python train.py --num_hidden_layers=8 --hidden_size=640 --num_attention_heads=10 --num_key_value_heads=1 --head_dim=64 --intermediate_size=2560 --vocab_size=8192 --hidden_act="geglu" --norm="rmsnorm" --norm_place="pre" --norm_eps=1e-06 --positions="rope" --rope_theta=20600.0 --rope_fraction=1.0 --qk_norm=false --attn_scale=0.125 --bias="none" --tie_word_embeddings=false --parallel_block=false --init="uniform" --init_std_qkv=0.0201 --init_std_o=0.0201 --init_std_up=0.0201 --init_std_down=0.0 --optimizer="adamw" --learning_rate=0.000803 --beta1=0.9 --beta2=0.98 --weight_decay=0.3 --lr_head=0.00795 --warmup_steps=348 --schedule="wsd" --decay_fraction=0.78 --decay_shape="linear" --final_lr_fraction=0.02 --batch_tokens=[131072, 262144] --max_seq_len=512 --doc_mask=true --train_tokens=1690000000 --max_steps=9084 --dataset="wikipedia_en"
MLP neurons of a small language model. Each row is named by its layer, matrix (gate and up: input weights) and neuron, and shows model dimensions 464-527. Each number is 200 + 30 x the weight over its row's rms, rounded and kept within 0 to 999. A neuron's up and down rows have the sign that makes its largest values positive.
Before each neuron's rows, "fires on" lists the tokens most often at its 100 highest values on Wikipedia text that the model never trained on.

fires on: " | ", "0"
L2.gate536,206,247,156,205,190,172,196,190,174,228,189,195,222,145,192,134,177,207,132,237,169,216,204,151,266,177,192,279,200,198,175,217,150,176,223,241,255,210,161,178,183,235,217,201,218,191,209,217,187,184,188,139,215,187,188,194,209,212,170,256,165,226,128,188
L2.up536,213,212,158,198,120,153,165,197,220,259,213,252,189,203,149,162,138,176,251,190,236,170,225,217,204,196,137,202,222,235,225,225,230,212,171,221,213,233,242,199,251,136,159,228,202,170,231,223,170,189,212,228,210,223,214,196,200,202,247,235,191,182,189,215

fires on: ",", " –", " ("
L2.gate1027,199,219,244,192,206,204,161,178,202,227,176,167,198,212,195,182,169,237,232,174,228,168,195,221,182,228,189,243,220,207,129,235,152,249,188,216,184,191,238,246,218,159,151,171,197,176,197,224,183,207,234,264,195,241,210,233,199,192,228,220,178,205,142,196
L2.up1027,226,218,239,254,176,212,182,158,268,202,187,190,182,190,169,153,161,237,175,266,213,224,237,247,180,211,215,139,144,246,228,186,149,212,229,180,128,219,178,206,210,202,196,212,195,196,185,176,205,188,172,204,172,274,239,209,256,207,233,201,189,219,202,200

fires on: "2", "19", "25", " | R", "98", "13"
L2.gate587,229,167,228,233,212,200,208,174,233,146,199,201,165,138,152,197,147,189,217,218,236,172,197,201,187,218,241,196,210,219,279,239,194,205,186,219,204,163,221,223,159,188,203,193,158,257,211,193,207,177,172,193,154,167,210,192,181,239,212,227,131,221,201,133
L2.up587,211,208,215,177,175,221,181,193,185,207,200,188,215,207,206,224,219,226,150,195,157,197,201,223,192,162,124,198,149,191,211,238,173,269,213,187,220,216,227,229,178,208,188,192,233,251,236,207,228,142,234,218,237,195,188,221,227,172,167,188,177,146,218,198

fires on: " it", " It", "\n\n", ", it", "It", "|  | Labour"
L2.gate904,234,196,182,209,195,205,229,184,205,251,143,210,129,152,175,205,107,273,160,212,226,211,204,223,189,202,251,170,206,252,200,188,157,196,275,210,182,190,222,212,184,229,197,182,243,204,238,190,162,249,222,184,248,218,193,181,187,198,187,162,196,157,168,198
L2.up904,177,231,178,229,183,194,232,213,220,149,215,204,189,199,212,203,214,208,179,213,185,218,219,176,202,202,161,184,190,174,271,239,143,210,253,212,228,247,280,206,172,209,208,130,208,186,193,132,261,217,173,146,188,239,200,176,202,209,141,165,180,183,223,207

fires on: " sl", " bl", " Bl", "tal", " all", " bo"
L2.gate2206,232,230,210,236,213,177,237,172,206,220,235,198,141,178,194,187,167,177,219,179,237,206,209,242,259,143,259,273,169,194,174,208,201,193,151,180,183,160,178,228,158,187,186,232,181,141,219,228,233,204,198,235,175,206,286,235,184,233,198,203,200,220,178,240
L2.up2206,228,191,181,230,235,246,161,187,183,196,218,195,184,203,262,183,232,210,160,218,137,242,211,193,201,185,231,201,209,167,197,239,190,156,167,169,217,187,184,175,204,189,234,248,201,185,244,203,243,183,275,210,202,246,179,218,140,153,194,158,196,211,165,237

fires on: " National", " Best", " Ale", "iano", "85", " Other"
L2.gate2220,222,212,232,205,211,185,165,205,214,193,171,191,232,211,160,197,153,166,201,224,226,216,166,195,214,191,179,202,175,173,265,183,198,209,230,241,184,172,216,223,241,225,149,176,203,220,188,175,249,225,215,184,207,154,189,156,177,208,245,265,183,234,253,221
L2.up2220,213,194,177,221,197,224,180,169,203,215,193,242,270,195,160,188,179,191,221,230,200,239,174,174,211,153,162,196,175,167,295,193,201,185,193,203,211,238,174,212,184,194,189,194,190,178,189,155,227,189,189,175,240,223,226,199,226,200,229,230,195,165,227,260

fires on: " as", " (", " =", ") ="
L2.gate936,200,218,209,189,208,241,169,197,188,240,187,156,176,211,162,159,233,141,195,219,172,146,243,219,235,219,253,233,230,221,109,194,184,229,242,254,151,193,222,168,207,164,165,187,146,186,221,231,213,229,255,254,222,224,225,224,166,158,203,138,216,166,189,188
L2.up936,177,225,115,200,204,195,144,191,221,198,186,205,154,148,188,106,204,195,211,255,221,170,198,228,234,233,193,238,203,191,176,196,175,170,207,252,198,184,246,216,220,186,203,187,226,191,261,230,190,164,190,222,146,238,181,163,173,208,202,217,194,203,236,217

fires on: " d", "k", "il", "H", "\n\n", "aid"
L2.gate32,251,184,158,243,179,224,194,202,227,185,186,256,196,200,248,211,148,212,223,142,257,227,138,159,233,190,261,211,228,255,183,200,254,176,242,185,207,242,181,249,242,152,242,204,264,221,233,198,183,181,187,227,192,222,142,172,181,213,131,230,160,155,204,204
L2.up32,224,203,182,231,148,273,235,179,201,206,208,233,202,223,188,199,252,220,190,205,173,195,143,191,221,162,212,150,194,216,232,168,238,227,209,179,215,201,176,207,227,186,168,205,246,211,236,247,222,214,183,181,207,171,149,200,200,178,201,226,180,204,204,142

fires on: "\n\n", "T"
L2.gate776,260,234,210,217,171,217,203,264,161,194,178,185,220,208,209,179,182,222,243,195,231,217,182,207,213,236,249,187,208,258,206,198,191,245,202,157,209,240,230,238,209,206,201,252,266,228,215,255,225,192,162,249,231,188,209,213,155,218,211,163,246,182,162,197
L2.up776,228,189,225,178,187,232,184,238,138,246,181,239,207,236,199,192,220,190,166,196,233,242,196,239,215,196,204,195,193,211,198,171,284,194,168,161,212,254,262,203,229,218,156,195,196,245,209,208,225,228,174,174,242,201,140,236,192,197,211,197,224,181,207,225

fires on: "C", "w", "ac", "W", "inc", " Home"
L2.gate1933,207,208,219,229,166,204,168,214,218,209,218,168,220,216,241,196,209,293,175,273,170,194,144,225,182,146,216,167,166,249,148,147,179,231,228,159,208,144,196,146,152,197,189,174,234,247,213,199,208,225,237,252,219,202,199,194,236,254,140,243,246,201,157,167
L2.up1933,249,153,195,210,202,208,195,191,221,172,221,243,185,232,222,184,140,185,238,195,234,167,185,194,233,183,127,231,163,258,201,190,211,217,154,157,187,171,215,160,169,238,215,182,179,152,204,169,162,265,202,236,259,296,206,183,192,229,211,179,183,207,214,209

fires on: " as", ")", " cred"
L2.gate1530,115,212,207,187,192,184,144,238,191,216,177,170,208,189,164,179,213,241,217,183,192,221,197,238,202,198,218,170,229,215,157,193,205,259,215,171,188,234,193,199,218,179,176,242,224,183,176,175,220,251,215,178,204,204,171,175,171,164,201,172,202,175,204,162
L2.up1530,182,192,212,199,210,209,235,163,219,275,149,221,197,200,227,135,222,175,188,176,238,193,206,233,203,176,187,184,190,222,154,220,194,208,167,184,263,191,225,201,229,210,176,249,219,188,215,188,213,203,229,203,212,164,192,256,226,243,171,242,256,214,204,207

fires on: " Col", "tal", " Cal", " fin", "ubl", " Pl"
L2.gate1650,175,200,199,188,219,167,151,237,238,176,188,179,259,199,243,160,222,208,193,207,184,192,223,166,247,183,198,173,147,231,214,191,191,191,209,154,170,247,196,241,153,219,161,209,169,243,262,207,275,188,195,183,178,228,178,213,192,206,148,216,204,183,193,176
L2.up1650,243,149,196,142,203,225,213,188,128,203,221,253,158,226,216,201,219,214,190,157,191,187,197,244,184,181,194,213,214,192,228,178,271,194,215,201,242,228,178,209,196,222,203,181,176,243,209,206,222,165,225,198,210,238,179,221,212,254,179,206,243,212,199,226

fires on: " pro", " Pro", "pro", " National", "Pro"
L2.gate163,194,209,153,205,235,131,179,206,164,234,197,224,261,169,208,226,220,181,217,180,245,230,146,185,185,204,218,167,202,217,215,172,168,237,221,213,241,137,174,253,158,192,237,149,193,250,195,188,180,203,149,195,209,193,175,203,200,190,157,191,228,174,185,256
L2.up163,233,231,142,188,237,165,211,239,167,175,240,238,187,197,250,208,218,204,231,210,251,192,175,181,196,231,284,202,147,187,227,152,217,228,228,177,212,223,241,223,224,182,198,197,225,256,209,184,243,185,199,152,180,261,171,147,188,232,160,192,221,189,203,273

fires on: " I", ", I", "I", "-I", " (I", "2"
L2.gate1752,197,200,182,182,179,214,224,193,164,245,244,180,175,209,235,172,167,158,165,209,181,138,209,205,188,209,234,196,224,218,174,232,183,213,204,180,239,183,294,212,230,205,202,216,237,212,199,206,232,192,156,230,251,201,177,245,183,203,168,233,197,147,155,198
L2.up1752,208,255,202,161,155,195,235,160,178,249,237,191,153,205,218,198,193,166,120,201,182,181,203,199,220,205,235,211,203,190,214,219,252,152,219,206,240,218,209,161,252,200,221,199,219,236,157,160,216,192,166,176,237,219,204,252,214,197,157,206,166,125,150,150

fires on: " pro", " Pro", " te", "pro", " Development"
L2.gate2107,204,208,223,228,183,222,196,170,240,183,222,167,197,180,268,197,187,245,215,192,152,137,225,175,225,209,172,243,226,167,217,225,219,190,200,191,205,178,224,194,191,261,169,249,236,148,176,216,215,198,182,233,166,192,215,171,204,240,201,222,230,265,233,215
L2.up2107,223,200,231,234,215,196,194,217,186,168,227,201,214,160,198,223,174,216,271,134,212,270,174,207,238,152,141,163,205,240,172,195,274,223,155,174,191,209,253,216,242,209,243,138,214,208,193,188,193,198,173,231,207,201,205,191,201,245,164,203,239,195,207,246

fires on: "–", "011", ", ", "-", "'", " km^{"
L2.gate955,240,221,124,250,246,185,163,210,200,191,166,188,215,228,215,201,181,222,231,226,182,190,162,228,201,234,165,225,168,150,207,173,157,199,212,209,149,208,176,240,202,210,177,222,228,237,172,237,199,236,189,206,193,184,224,165,173,190,216,219,254,184,187,238
L2.up955,254,240,221,219,219,215,206,203,188,209,184,185,193,148,192,213,213,213,192,231,139,206,145,202,169,211,184,202,236,194,236,199,182,192,213,234,180,177,212,213,179,168,181,206,192,154,165,206,193,195,202,190,199,124,246,228,237,169,183,237,182,213,196,200

fires on: " | ", "; ", "ted"
L2.gate135,184,225,213,244,169,219,117,205,232,207,248,238,214,167,225,214,219,218,175,175,168,232,199,195,255,155,195,196,166,201,216,205,190,144,171,167,153,187,203,184,213,175,235,169,220,195,229,220,180,176,229,144,207,213,187,175,154,242,203,238,179,195,177,202
L2.up135,230,177,165,273,151,217,234,226,215,192,194,231,215,220,186,210,207,156,147,202,258,173,204,207,184,273,176,203,226,159,190,265,221,178,243,203,159,221,176,218,227,218,172,203,239,188,200,225,260,191,220,213,160,247,170,213,212,205,183,213,196,203,193,163

fires on: "\n", " =", " def", "tle", "ishop"
L2.gate681,266,191,196,212,234,160,152,195,147,249,205,214,255,170,234,183,213,145,207,235,181,188,164,209,179,195,199,175,228,205,230,195,199,167,151,168,223,209,250,188,183,240,161,147,182,194,186,181,211,215,265,241,251,257,263,174,183,157,201,202,288,238,132,156
L2.up681,212,237,196,210,161,181,148,146,169,245,166,183,211,129,222,234,224,199,138,169,166,196,211,240,217,161,220,164,175,190,221,271,174,183,203,249,212,195,247,215,235,255,130,170,204,174,228,245,188,188,204,203,215,224,265,140,198,199,230,184,164,168,222,155

fires on: ", ", "'", "!", "?", " is a", "022"
L2.gate1238,173,188,143,207,213,158,214,240,196,233,230,186,233,200,199,201,207,170,235,187,189,194,201,230,177,261,155,225,175,163,177,199,158,185,270,158,147,203,187,201,184,216,161,234,181,190,195,208,196,157,228,198,190,279,190,218,206,164,165,198,200,168,147,236
L2.up1238,199,234,215,175,200,211,203,167,191,194,249,224,161,187,174,216,196,184,209,245,196,237,235,158,170,202,210,145,194,196,202,178,177,156,236,206,202,201,179,206,185,221,145,153,171,195,176,184,190,227,133,224,214,240,244,212,217,182,205,242,204,191,143,191

fires on: "W", "-W", "-w", "w", "-M"
L2.gate1525,219,190,252,239,199,196,190,272,252,210,170,199,206,176,209,194,216,253,245,168,202,230,171,148,120,175,231,194,201,193,212,213,186,219,212,195,200,181,166,220,137,169,193,188,256,196,210,211,190,208,238,233,172,186,153,178,178,287,200,184,198,201,185,177
L2.up1525,212,240,235,217,208,208,229,232,184,211,216,166,138,214,159,250,232,261,232,203,209,232,180,180,149,185,187,230,208,154,200,175,236,216,236,193,196,203,198,134,167,171,190,197,245,226,163,222,147,253,247,239,174,231,187,199,217,203,194,194,222,200,198,199

fires on: " El", " al", " el", " Mat", " inst", " Ben"
L2.gate1834,180,215,235,222,184,203,201,207,129,243,216,206,165,203,227,195,234,184,210,139,166,217,204,157,202,140,246,187,224,154,185,214,220,190,241,182,154,169,157,210,181,135,164,175,183,191,280,280,160,211,207,189,181,204,190,210,207,145,159,203,275,183,178,174
L2.up1834,228,125,213,174,222,238,229,234,174,238,153,174,225,148,183,192,199,215,201,226,198,175,121,174,204,179,227,215,216,221,198,242,226,161,196,195,234,195,208,135,206,213,231,192,203,215,174,216,170,206,215,204,175,186,207,220,213,180,184,182,188,181,211,205